Weights of a small GPT-style language model, trained from scratch on English Wikipedia: attention and MLP in parallel.
MLP neurons of a small language model. Each row is named by its layer, matrix (up: input weights; down: output weights) and neuron, and shows model dimensions 32-159. Each number is 500 + 25 x the weight over its row's rms, rounded and kept within 0 to 999. Numbers have three digits each.
After each neuron's rows, "fires on" lists the tokens most often at its 100 highest values on Wikipedia text that the model never trained on.

L3.up76:518530480522488517532459505471530535495537495515498491484503535484517479501533445476448468526489506527511523532491499509487484502430493521504508511479486499471513515500496445497486474494487519467511478461538506514480471505484499494485535518482521467484539498451537476469447499504506538493494499518470491503525465508546531530559502473512519509516483532513478519485497550492467506530533
L3.down76:493518485480440528514517508479465508557561505492521489444470514524519496500538492480500500475499499530478494498500492486478527470495509505494550505516532489525560553502542483450452486470516508469487512490506477467496495485493493479514521520522535490552509480473499492520485486469522503475481529541516495473525514451519469586511485527477506516505506506514514471487534518484497521491464
fires on: "der", "ch", "oc", "d", "pen", "et"

L7.up205:503484510498469540519530510539508536512469512439532496509497501507538504498455482509475536507506506499518521523501497517555511478520486435485496470510528469522526497466451547493467509466537491507498508469526459503497490504589478497512515485532532497540505457507477511488485511538497503527494476456484508507483477479490522462505486475527487507448472519488510479483480511524447491485515
L7.down205:468516502470501501535519477498538510524505468488521552530483482512512469547520513509492501510464523464525472506472500473492475529480453486486493506494558464464507529511542501523465530523519530526469505508516528512479513473533476499509502492529533537504527511523490484479522520502513473522524489499507466522523509493503448509536498526492513518471462521497526507489533454516549509539517
fires on: "e", "c", "at", "ter", "f", "our"

L4.up259:497456531526518552514526482464508514492523509529497528484499513511462485500474438499490465518517470535500493500510477498487503514525510498465523478488478457437555528524478479468453500480477544496472463530564515510485488491538464491470498521489458488509509523507497525482478520529535501491525474526468501474489467524507527490516483477505507506544512500503513450500496515511496481535485
L4.down259:512503534481513529540537490557495488515531523511468502534492514489520525502502477491498488501499476495483486534539503463527473491503485508496507469473490454490492519501482470516536520491470531537420489513505459503483501515549552542551563490488482513519473502493529502481476473539507452499444522510528469460490487526451496515494501487465533467521478487515475513485523507498508556523518
fires on: "d", " |", ".", "ch", "r"

L4.up128:511508507499480499519529472500532529498528511498516495494488493519488510495500498468510492484484518454495525528537483488505499506481483446500527512498466495528531529532497525535456499501493525525465522457535500511504499460538505507496473501535510492504523483478494483488522512503478532522496495516494490436480491486488478544527498456513493508487501508475492526487527480540490547529481
L4.down128:512515509466495473481511510488499520493517455506480469505527513547473536498511476476495552511500506479494499544526475477506496493479514480501493517502509505499488468481449464513500493494465467512501498520466525460514469494492508455539494508524518489496543565554497507517523496491530494499488512482523518504422536515479495558561509551506437508515490509467480506546511488509481497506470
fires on: "s", "\n", "-", "ba"

L4.up544:466494456480478500453478472510477569535524519554444514454512473523522451467493502509491509467491474535476493486514528492532500534542501483532496509549515513524508529461539482505483541530482456471484450512517493523503544491518509469532484524490479476558518512512519483533506515509478509526494494444509472493502480496460549524461490499481496476502486497504487479531535520460499479511533
L4.down544:548490499518489451534499483475516503496499463430519537499479485505525454540524513488493514506446459563503502495473443517515503487480490486456499529469500518493514466470522526480506523479458485505502481507507492494501508503490489568495518491478514485474476543515498529496536509498546500512479531478483452484507481504548468492504469519520507521522527484539469484508521486528473535515487
fires on: "s", "st", "les", "x"

L4.up56:496512513488507487515472490493514457481493518456488531502490520486521500479499528538497543483486489481490500463477517484520471468453476500532489490500477494496508466554485520522483539479480482473491539530446509516504518479504509494509531505531516518460531484497519507514470479517482516429516476519474494512451505517494507464487552480513502449495548485432467516491532504520469524515514
L4.down56:482480517478449530490494497488497514507461540482498494486492469514466520495508465540499467519467466535511523506496525497505505515442511516489455502521539484530475500492526487543506496541502540507498471500478478520499481493500459499486456514488540545515457532546484524515513437511470460507502457493537530471530484434489491495500521533522505484489529499506471503510479508513498528470482
fires on: "fe", "ver", "e", " career", " album"

L7.up299:520457520532507514514495485478481469473506522487502544488494520509551474512511507503470489491473494482483480503469508521484577512534548476454520547488466523496500527487487522512546481505524539483470487487487518502446511496454469548509530497512486547494487484480491501504508527476463472446515491525532484504492482491480521487518498504490521500495476503477496492494498507503483525503528
L7.down299:548502491537535487476496521461481423497555468530522490477472483516517529542513499531507487455511501523536507512549470494505487482530482470516472519524484494471487459502508531483544508470519543528485452495475506452519498503460483471507462496496456493524508514511459502518500504530515557470486440507528537528510465477451499515515546504516489485524501490543531537481502499485491498526516
fires on: "ad", "er", " con", " de", "s"

L4.up248:485545453500515477467487468512488470465500536475511475502476480506474491526485494520498494485530499460494529496470528498508528526512468535559516466510501522495554536529476473488556533509531478518519524472464523465505496491501459509530533501518489527505507465486469509470477511536522496535488441551497510511512442501485512471486463498523534488520499476500532513488464522481466455521509
L4.down248:491551492496494499503527491551455472506508477468480511464502514517522487474505510479501473507514502481513484512494480493494510458538502454474467520475517461514485487485535552494500456497502467527534505490515518492553501488469512508524474531549522486499462478552539477496474453539515477492513507470569453500491461531473472452468482513509486483506483535511500534510495549499489498518510
fires on: "t", "unt", "ed", "li", "tt", "st"

L4.up681:506543503457474514458523471501534522490531460499487519511489468514495486483506518482472512456518558516497501508485464503505456528493502506534520494483536497504564483486498501495477467504577504490482490496506499544500493543514524553525507509409513516517514477497499464487490466469478466454492506499471478492519472481500510470501499527479506527487474470503499452523499463505488486522521
L4.down681:514505493499496505532435532500476516461476503503528522513493488520479520506475510525546531539489460469507494456485524545519506491491505513451509509528520479486498500511487450466475489486476504461561550466497543436511490492485489480542515465567481493517486477482495528520506498473498492501498527533552501511515513510484503511536513440504509457477554505523503473484521485493522497517493
fires on: "and", "ar", "il", "ang", "lu", "ru"

L3.up337:532483515501499509494497505484522492486464515512512533537490533508505503475519510506531539491527506453522496470438516522524479511485469488522511503435482479511504509560494501453511490482443481497456534482476521485437444500486492504531519520476497496498567479469504511471516501489530509474533489521534490501525458495513477499498467492478495506483488502488467501519474543505483501488551
L3.down337:513503506430514483499501486522483501511496473498488521492501517482509499490493449493468471501486501499502487491466492536487489550456475504500516511507489483466474471525548477485530548473558509496496504541487478560530503488444474509505554519518488492558496486505524507524455495523543477495502453493533485512461476486500495474504524520554542502498504528491460476476550524493519460481493
fires on: "e", "ch", "ff", "com", "fe"

L4.up96:451532458548491495517542477507527521519492456534480494501498499529515480514461510464474491509496484510496527485509528489535473495560472517486554513529472472455522547534515459520513511509487525512492453453533494527508488451477497528515514502521529535504496491546477466487489484512486497523535510474506563529525528473505502485497494489478514493477464529514503545526519473451491514495512
L4.down96:474545471529457477516524519515489520547474525542520506503503485528522510503517518488440451558498492490516498493512519504535474506492525528500527515510513492499513492522470465529508492482484526482507480470545481488501511468500498511541491481479527532509461478571497456486502505507492499462490530445475439507482571461529470493518501475451503533508491506549490473502510484458489472514497
fires on: "\n", ")", "born", " 19", " in", " January"

L4.up559:491516504525499503504525500494530468504445499493475524530460513546529517471507533501528507442515508484488509531501492513525492511554508485502519488489556506508450527505518482460502512511492484478506527488461516484499532512471517509529468462508511477478501480524506522544531485479481442494514477506506517480515505488532468562459509464494540504500459471525515536509492526487453555449527
L4.down559:549511493510462492488499526470504494497471500490483549482533522496499482514504569483485493480501495504501459513496499458505516462515550486502490499552475469513521508452490516520532515468496505484531463484515496477487519509461455487486518458531546552527476503519508525477497475520506512445520465484512533521534498537491489488512516507457490503489485519487494436518466486493500487497513
fires on: "C", "or", "ip", "east", "vi"

L3.up139:499472505476525479502483469493474485526499490513455480508539503480531499547500524535473521476500489514481470561518492480516489515509513473525457507488504472481470480544530485491514469509523478511512499511458469494523523509459454517534484497512471473499472513539471494433481542434499509519530464480476553503530498506528504505501479490520499493488490501483511490490499488515533474474526
L3.down139:485459504505523514497453492472481517533502490471477517475514465472525517450530493543488517473527521494518491517521475498485499505518477466496493483484492523553495467463552510499504469506526519527530497527503479469494479490479509487469493515492520494502491492441487491460478515475539489465505536522511531492512510528513467501501474514526508501532472500510524516519527503517526518506509
fires on: ",", ".", "==", " the", " |", "\n"

L4.up279:493540470476509492506480523536525502506488482515482511537491499530461478462515503514509497486497506536469521512479446515446479478514527520504498462510463506485517480535515516432498486486484498522522509497515443531492478505545475500514492474522474462518535472488460522544502482496500481507487444510473487491532497485521472476514550515525491477490493479511472528495523492503493500527511
L4.down279:498502504543504503500485511529503482521496541519502517461484494509505511511478506513521521513502492507491492506461511529503502466474459441485476541502472524501453519475515518488505440467529451471546491486526502544498462443510510501525503502498456514522521503482510508474499449458529546495471541561475508500490526536501471506503489499512535487487531458515509525448512508511488506457507
fires on: "ul", ".", "/", "C", "–", "ch"

L7.up185:507507527506495546482511510520507476446486468537479492459467530462487500476487510507525488480486487525485496472534539510500504468490486481514492485481470511492488532510526512506495486505526535508533508450495504519493517521508506457432490491511484511538512483506505502498468502515493475534444523510504480460534543495517552476466526510495507494530494429501466474530549496541498484509478
L7.down185:507480472479462532476551490517540443501480519508503461465490547473504453505500507490510514499473475499518500512485480500494487491505506561477453490535473489538481498516502543480539514470461543455464513487523491508505480512529522511503517508501516487509541504488478457508531494477508486485471544546526484473498483543520529504447522475531514495489509496526507496471484488529523503454516
fires on: "s", "z", "la", " no", "ir"

L7.up330:510497522474496494474564501541520506460485494495492478461503475522521544498472523521527499538507514486497506506509466487523470485500538506478488484511505479481511543474499502496512473479550490512524498521539496432514528456501444494487449498512488518441539494520452490486483480465539485444519504502478458497510498503497544497520505485458469488539518516490471495519544541493471525458501
L7.down330:469516527476521492472522507513494474513521541508510492502510477463539504510524520492499497524462545511474463516487430491475470473473461517509509492525503511521493504494530481495480465477510483516508489445499461461499536489475504495487457506529478481487497518500543517501533488491515535501485489540516474498509498498554551521527475499469493482516513525483503556510553475480451508513483
fires on: " K", "k"

L7.up479:479520496494463451495542512520521479481511522532496484521523482469504530518455508486477502492479463531491495535550473489477512519482506493499460552518523524510497488449466556527492540499524487525564530516485526540483516502507512472519478474472475472483520498490492498481485483501500474477494477553489458531511469514505528495521500513485530466522519521498528473593492466496493487481489
L7.down479:528508456457488513489520511550495491485447471545483493527509530504556533519521531481538491527500492500485504498531451480514487486479497498490476500504558497525528500480471486539491455485557471531525497510499540449481497504531488537484453467545500505512528532548508529484518503485484512479476473487470512522484491477487513518538511509481499502538444532540498490525488524509532492488493
fires on: "k", "w", " K", "ch", "om"

L7.up409:536514547483445549451498520476502495475526491479475503521486484483548553428462518531499507508475502512502516520488494464526496497486491512517455482486482509494493489499530501476518505457490488497450480497529469476505459514514484471513494470464452509468482497469484506548481484502492469503485494512548492501511513475489487491460507489513483477533569466451512476474493521504511488511510
L7.down409:496501457485494477486493501488448475449533501496494523458526487500519496536536468500524513500528477491518516514507469493532485504518489486503491495473535486520455480511499510522478538495492437538491514506472478499510494523505467490494511496498528487527511511546521495522539490507516512519518474476526518500480530497517496497507510491494506512485486488522524475424518484519484506482464
fires on: " ", " ca", "-", "ba"

L4.up500:470482456497514496537509537472505521516533495479466518522536485493459458487582514525486467493450513507470470513488477529488445485516531504495497488497499481509519523503494485503527490503485520503488536527480523529474543437532493499513494449528471455494480481477520493509519512524496512484504481471501483521477489501472512478473497501519482500502512472480499506500481527490496494524468
L4.down500:491538540480451486475423500475510495509480480465472538481490496514462448491518484499489494472482435496502489500492501523467472503507467485498487479505501500510546498526548509508544488516466503502467549514487489452530530467484501526498504530524512488501502498517494479479510507517473490525478507520495507496509520534501553511500480501549507508470524486535504500465495531512505549500505
fires on: "\"", "^{2}", " |"

L7.up458:508470525538496499524487495496483534490483548485478523490535497518494511498500502485497492491475537507542478474531477498399529487516519494467480488464486472484531525527486542481526494487499487511520524517521494513522518495478500466472505526513509549526500502484501497509508514491453480435538508507495474510542505490482529495519512485447486489471482534504513489499447476497499488509543
L7.down458:497527466529533500508506481514487482523538486482500501506528464461496458481503477490468517497465503461460520469531489521501493510534506454495500513474490481510494521501505579536534467483503499459476470544521510491496493494508521523476497493481490534536494517508507545529483497482504473463508527529496546509483533506520513520556516556447451523490486479529539495464517488507491472539493
fires on: "er", "n", "b", "ad", " imp", "mp"

L7.up4:503471531474515504528520508478506476513491519484461519469502491505553470486493465500490494477521516485477516498522509493497529494482507498548508429443473492529509515524486515557511493486527463519499494514522508475535498488511493536470504487476488543508527535466509518469492514514448472522505496499507491466527467554505518502447494495554518470507476492522485482504452519523512498464472
L7.down4:488502447510499509511525469457501482500493511498514468505489479538538499505515493487511491530498470464460537516492469495485467510518548476514469460505498515500551544490505484471486524491546517493461506511504468502516483520538477439497519460546483534509510521483485506510529531493465490494472519548504490515452505499498491583464506481497463492475540526467539485506480511527520487480540
fires on: "′", "y", "s", "ri", "z"

L7.up735:506509469495509499515511490493540550488482473446526503516517528551487483470497460475478526519541510538487500514458520537533518520496494497522505485441544468449470513464504516520479511487529491505484498479512461489537498528505507542480496520483497552518433509539509489483493502482484486522526470443520469493477500507467471462452466523501520485491514492481509455485512535493477516494519
L7.down735:513522526511507459478517527482547526504529467452531512507490505464502469553515534498523520544483475515516473499478482522493518438497504460494504466522489471493502534526503476518497520467475460476484461511466506474484539459453485506519494481508483496536522491502473470469476511466522495502479493493491518472568487520537506486513525563520472456526555509519493468488511499493492504509511
fires on: "e", "co", "il"

L4.up271:487448461457519507494502501505509485515473456534485531506497492516517509484445509468498474531522466532518462507522496518504495526496504476493493536513520532507508529503473489530488520499527490534521530503497504524515506524500524498517509490483529452499538543540505510487479468482500511509443509511498462485479505524457538494503525484501475524475509479480473482489517469576481484473495
L4.down271:500502454450518504534508529497493463497493515476516558492525475487476479448469508521452436470552478533563514465501494465493535493505495519528481471459482460473459482521457510527506486509499532511497474504513518484483514490480491461522534506513503505477526487499536541462476510483524558502522459531491471498523519504532474506526533512503523473514494538502502505506521498520500512479518
fires on: "r", "f", "y", "if", "ur", "min"

L7.up545:499519536509526506476468533506490496523477503470455492482473473521509516512446522505499489484498506547484491495460495476483467483513473500521498526516518515524505514524445464467496534467483498507516429518492458511474517496537487484529525486564534517505567516494475482456497481480528466479505495505525545459472509464471509495461515485452488483471481480507497483482474474501488532491564
L7.down545:493491489512506543507512446505555507502466525521475499473488509473444503474495482492538507518504486515456526494480495492439483507473494531491502472538476496456495503466556501488515530514549541481515492504480505534475460471516497464529483536497505504511490486490479502522506494478445518484487542504482498541457546522471484504536503514541522469535487523528556496492506475493517510464496
fires on: "/", "-", ".", "st", "and", "f"

L4.up435:453483509512469486469521539485492507523485507486495468518488470529466458524487498497501516463500497551517487574535475543469489526539489460503477478465485473480465517483482512525470514526494526504518516511483481488484533471504504535513497503493530532541504502479522518515516502477486491496509488518505491454530517488466512524548488494482489529519537517526479495473522509485457464557522
L4.down435:533517494538464489456462484503443450488470484467495502493503463470496491507499509503529412480493517507512520486511504514469507540522506459545450521488477504474516499475540460489533525531507554496501537512536525487531490529454473522531485516524516516498555512482509506498503472536457512517462516490522515462465480550498520494486485494516507485497517501498502478490459520542508473494535
fires on: " to", " not", " |", "t"

L4.up628:488487511543533535493498507503472541495482507484490482522491484492524477466467522474525495514494483562498501503468481497477527517531528530507473473501519536449484427488520501520519497472477536472525524513493495505555501529486514527449467514498485524509473486490542499524497453504501540526492455484521496504509508481538468494477512443477523567532499509512491503518468503503507508458545
L4.down628:539533506476501519470454496480500517499501531463478484528495510567522491479530524479479472500529441478492493447516499483511505488505453453502503518495479483507497478491543478503536512530551512467536515536530516495494490497524486526465461507531501526512458545558507471485465517530522477500503478553520458481468494520515506458522524488483501496469542466482440546488540514475513540486504
fires on: "u", "ite", "co", "ame", "cu", "n"

L7.up630:503533479513524528510527493474478526475483522480532509514466497470471472499558461523448506515504525488475524470460540520554505483516484517507472509471483517519505499463479531492494514480569534459501494497509491509520503480496502504463509511488491525516478495465491494427488474492470546483537513461545500481464507490460491540459512507486539504514439496479496489522543492476505492489514
L7.down630:559516453493503510470496468518557528470495520470536500516476524484513488455496496512482532486409520540471479459506488522510509539498490483502452498525482484496511525538532523479468555495531483506471467511497543493552486526486478500475472509526462513499490501474490470511495470470473514497470530498493506477489498480502490503472519513498488521490518491508535502510451486473523493500519
fires on: "re", "ra", "te", "ef", "e", "ric"

L3.up431:457515483524511470505485494487487493446504512461516517439478487534526526526497525487482538490516526527471507510501529547504520518505504516498510511539506541489505479425479511490501486504475528503451516501495490508484477493512510517469520525463502529525484479510540490522478493504528509477514513487474458510454472514479491530498525495477523450467462439433457486497470535494489502507530
L3.down431:514498526501508525492500501471501510502517524499537497519498542468511474513487463515478503511480463512529474478461537504460480473500526529526469439497445457522494460514483463501516462480520477474459477508488500491510518525498499495500481526536478494481523491518474480477516472517488499469481499480485551549507497523520456513484481509530513510515522535562511488525463525477514531531521
fires on: "il", "ain", "ard", "al", "ner", "ran"

L3.up326:473492496480472497527539540485520514541522497513504502528460506488475496504436502476551471488514535488472498534460513525495515487513485479506485497476479509459476472466455488497440504456534498529472482507535463504500572484485487484490514532511521486477484516491543474493513520466473545461528519481489532549492480500499568500509523476484515485519477499503474486525498522487547501491525
L3.down326:542484504508486482498483470490528481561469500486533460507504507524469452497517480540516448461500493532533526462479508470513488477492448497501474529448507454495527493469503506513473489515521492516516529474506489494499485497456475463468494512488511511477495517454515527445505528455503539490507525488483553518495497519512500524507497511510517489457518473488540545526514542512465440502541
fires on: "r", "K", "n", "d", "w"

L4.up571:504480511523514471488492479513514491487505478523454494534487496495488483510498478470492536485497547552484522516520503490474501462493461507523509477512436465557503469487481485504508488473498474480489507495494494509449504487470482509543490530494507524465510517505493500472479487498521581491519477535492539483525528482508508506461542508496490481474538492479473519498557455510520465528508
L4.down571:536525572497530501514524494464499531489507441532492492522480509475510511526513495550489497463513518516496504536500520490477493514476454471532498499538504471475492548518522515454489471553509533462454464454493516504475506502488521468521545524543500516480561501491493497493474502525535499501529475478554508472527527452512501464500437495503472522491490478488472488534514511467488485505473
fires on: "born", "B", "al", "ma", " –"

L4.up55:522502502494473508451531531454503522487453493549517495477529501499490505529531505537507483485522545514502510506487522496501492494492532473517516509505494497495510503498505477483497507503470500491454531526526522465535509496524521503545469529524504497471517504462525511503533528515503510536502515516512477521528462514522452474497465500502538527473494515522469523498493508506517476476528
L4.down55:509489499520480504505508476521501477479493518510515491491469501508483503541493496530507511518508460514531483476464570490507489455546485471509528519491478533463495455518493486466477514465479498500503513492529518476470523501476484482516481443568543499500497510535460492480456476493489449458514447524502500469542522516529511460492522491506456495484471490488479480521512472505525501530552
fires on: "th", "ver", " 6", "ian", "rd", "2"

L4.up285:510527481504461486508502460497482526478520456515541470510529499477479502490548487546514472482527466477455504532502509504476483489518495474513495463511522508501531500501519473535514443499529504525517513458525485443535534480490485528520495458470506462512512422522549517474486572491519503483485508452503513475508482486499484478548463493524503494510483536502526512490496472489455499522528
L4.down285:495529518492508509469490525527483532527506506504425503502483447475495532487480482507479552488482488517542486484518505502491537527452497478510490505453483528520463498504493494526486525522495453527558521508528503479536492469487482502472497502504484524493488527477501509533465535480508479513535463536485536478480506514556461528483450521501485521545547488497493506490524506501532503440500
fires on: "%", "\n", " part", " |", " most"

L4.up289:502507478501540514478482498455466527499490513522474481548506511465526493494513534537522507447487483478461492538515495494533468489530442501473456483492476529485508495501528501524518448518520459549520493463489474514520547525487500539443514517495486485489466505520489503469502504464510505492491477509511534497501492493489470442488449529496521469484498483487503472511510519517521484500533
L4.down289:530465509488504522447485494497484488542525524468466541463532477487494508497502497510502492512489481504546464505512521495524491494531492491469496482493493512549512495515562528530506483471502521509503506514489503481508486505486510493509486509495502512520503480488499472471485495518515477478490505530486498518491512482523483521490495513518496482503472511500541506492477493515526529508520
fires on: "\n", ".", " |", " ", ","

L3.up475:489518497506543514472507533485491492483490524513504487522505511473527534506477472466564520494509495513490489484476500467491481474522498490524520512491518482481471523503547482539470507525528488456450521500526502502495527484512498519503560494491541482521466507507507507481511469481505488509563480468477543470510512487502504540536455475534448490513481486511538477492492532518516497530484
L3.down475:503552477536473462497552501469531528479483482494528560519450542488515542446501539503479520499475485488492500545486512518486504485475491497491502495511448461493470513478498497507484482509521500465486508507480496462510514521470532497486457519454490535462520488482493520481520532464507502521486521491477514460496500479537490549452489504506499499472547502512464457448487521487483501501508
fires on: "-", "e", "ce", "it", "c"

L7.up412:479490473475467512499482484510505505491510569513530492501489508503478464473493470496514493461490502540496529457523549470463501478481487490512499501480516519535507505527462464486492495509520513513518488498521495432506529500512518501463486459560505494486545518462472500491489523434506500498545489453482524492484480470476544513504509505516495477499506465468544461527501525470510495503473
L7.down412:527538459492526501540498497493529459489496465489476520508515450520563523507492525475486507507461500475480505468510490549485545446494480502481512517455526533502500514525477497516510513497500508505485518542482494515451487512486474521524514511485434498470505510540491525515528510474505496537463518471514540489508479484489519508527488504508493432513464535478489497518509521538463540488478
fires on: "s", "b", "g", "ed", "em", "ad"

L7.up376:478474465476452539465497497476552524496496483558525472460478535465495555515511490491460476467530507531495513450507490474524499514491482502530474476506486480510510499521529511489499481503538556541475536510518497469544545493481474504469532507519517508491490498503517489525505493502459527489488523520536511502561481475474507511475530457498462505483482504505504468487527510506519431546547
L7.down376:501473501479479499522502512457450502510536463466493470486535492455431517509553469502513490508543498482505482473537511512530492502498497487484517493531512506502494535488493477537502483472474513451492536490535469445536481526510474536553522490520508482524518503461494509532506468487498493459543474551503486497506530507500522498501531487482534505477492484519530502505518457505527492482478
fires on: "it", " ma", " ", "ba", "at", "et"

L4.up576:479491513545545473467503478506488505509488505489467490533508514443461506455493491506463484484494504497492505470565468471519502474476471500501531521488492498504508503488489528490461505475478520500518523497503533525498506497439533514504501548472470503465452492521501537550481492502519521518526525485524498505531477508520476475524472548500503507506471526486501474523487511496463502533496
L4.down576:503504472504473534528504523496464514466530511479501478514534503500521476484480488457467515491546525516499453533482511517501507503444516513528488493494490531502477534522514510513536477533530530474518476526511493500499504472508500518491449495512499514512531501491517521464503505510498471480518460502493479497468524516514543515422532475456466530509491507509486478502493512524481529503509
fires on: "c", "ch", "er", "ough", "aged"

L7.up124:510501527448501532457471503485495472525508532515482479507475495481455510502515518517519525441437515486477532497518536472530478518520510474523532527494512481466481482472475550526538475475487500488498486507473486491511445528492532497474541540496479530467518516504515514497499542470490534496492540456528540460542509496459468461491518506530551491519484474469490476557504463512522494514498
L7.down124:497519480492514569497453464503538478471496513519484496449514512523519472513499554510482468517474471483444504487492485514461470508496464504504522523470544420495472538541520492536533493506528505493522498545522458510509493480499461495530511514502498476466539538518540492501530502489512457511479501547505503503548541463499508474494484518520539499536468471506530526469547503502527487491474
fires on: "s", " S", "z", "ed", "ham", "t"

L4.up187:540506499499501506496511498539500500514492501498490494549506494521465515481489503451494476500536502545484563505516521468514462466488473530540515516484521528508531540503468447509514491529504523494464516506519490480491542483499492513508494490491528527482465491535505482432485489537507486527473479484480517508504518479450467526500493494431492519477510532524511520506538473511527500502534
L4.down187:499513437541484498488484509482500493490497510525524543510477495515517498505495519475493475526504507474505495480544531480475483457473513503562528477516502481530473457519482511457513484566481512476489521542501478490505498513490484495489479480516504538497457501494498477496519511473579506469486489472515472506527541446579494482466505487508524482483495515472515443511527463494445525474491
fires on: ")", "\n", " 19", "born", " his"

L7.up656:515503495484479474480507527494490517474531498538476507464480553549510493485525544519484423470492506527511522505510556492513499518490465510518485485479457499547495490511494503493474485537528473461544523520526517496526525495507504491513527491474519521474505532496466509517491492510481503516542496445529500480514481502499508470470466503520506482480540477510474499529508457536481467502514
L7.down656:475531500495493498500509476517455490482471525480480496534550503527486490467510462459506449459512517519514486519529473499556535484432536486507518534479501501482504522540519480494537479497483511535515497499506482526514508541516508466466480527483468520504507522505481507534501524501514495523502515521505504448446485526505512497479512503486482484497475532514535486520511465537537455518507
fires on: "y", "gu", " ", " a", "n", "ri"

L3.up494:457481489521552486504496485515456474458522473536489507492518500504507470531511472480515525474517524502486508511528484493520468513491487502506477472512443476498540501492557464485504485520494498493439530495500518541545458457500513479526471483501463478488478488544465466529493520430526551524556488519509507517531494516507494472473511543506550519501490479483453488511501466478519490535509
L3.down494:494496524535487484533527529476511487466494489514457504505544502535494505500504498498484520495524469520503510537519467470464460508496445479535485532487523470459496539504535530511460472519511504509469441457498525502505495484497498502496517476483471511465474463513442526489489505488527493500566494531535450465548474501465504501484488474476538531503527501487496492535506513484512497517488
fires on: "al", "ma", " of", "ed", " ex"

L7.up572:550504489518491482504489466518519465474508528504484490479488532520488501504538495487441533503443463476482463500472455495486509496556470527518493502514459517510499500509480509525529515463497550505447500519463548521504531489531508480478473538516532484466535487563500497460503496514507490463496545481467472536485483460524543472494495524494487484483475463500489476499490510495508461496498
L7.down572:485506484522495473485522492541496504527488498491434481486475532475491559476533493471481517522509479452502506487530478500505495516502496517528484576481481478512520534504526472516496514523507506516453486494506456522527459460500476472520481532512512482489441509525488509464533493500518469512498505468527543523513484461481510514535500481514466464514494468442528530504517488520481506521501
fires on: "l", "lan", "ter", "per", "duc", "g"

L3.up407:464474530467491505502523522507508500474527496531501517548520514501566512500503472487533506518518451492525486530505505480485521508466530510474471515547487483469477527485483520518491497543503504508534477500509479519525514467462549479508463491492501448465539467540488475519487533514478509525490457440451492519568476486457514475504517535506505507478510483506544482479519501513476536533524
L3.down407:471524491477513518505491515517546451451542493497518517501484487511517512489450534509493504501488509523466503485486472552495552514488504490496514463486512537497482535507507532466517495489557530518493525490491516476457475480468498528487508517568516510448495482491474522513519532492519523482512475504531477505517502516529469497532432534506485464445477490525482495503524475531502513473526
fires on: "ur", "ac", "y", "p", "c"

L7.up351:514503459509486515535499488493490494479512465518507530533503494490473499482491458460482507534472513428518515490487474499513531475524465481481498497474476465510509553487507496493497516538516512536513492487478445557513547501485510500490504520499487541558490476536526524514501510507473487495508482530487440536526527512527483452500482530507427489529468517523498475523484508458493498503542
L7.down351:516525519515487490522497483477495508525495516526517542529465497480462471495509503482494485498511516490493552474524468536477495507529526476494481482478494533499488479483558509487528467511494484522540530475495470500487489487480509492517445545509506489544474534516480539498537495481499484514471503509537445530494504472518490483486495551460516522516484493517513474518435508465499491541558
fires on: " be", " in", " 1", " main", " November", "ve"

L3.up607:508464486504534489486465509516478482503501528499473519506492506442548479509488499499509544526548539484516528464493482487444498486528508500471499472526506518532478536495520515486494458502490535505497535521510510489488452529490513487518509503526509498477462481494483541469451511529522545558556483492551521452504487454532553546500471510520495530478497497525475457474449508487469498500484
L3.down607:501561464515462481462518482513490530541529470493500493495536467506515509474489520490518473494475492485450512499462502516531490484478514497465500484497484450490567531501533561526460536483488485491554485485488448516533499523519530486489515527555504504561457487456491507490497506497493521512502517485535473527525507554463535483495501517473506502496470470506513535566534500501496448551518
fires on: "or", "und", "t", "st", " first", "on"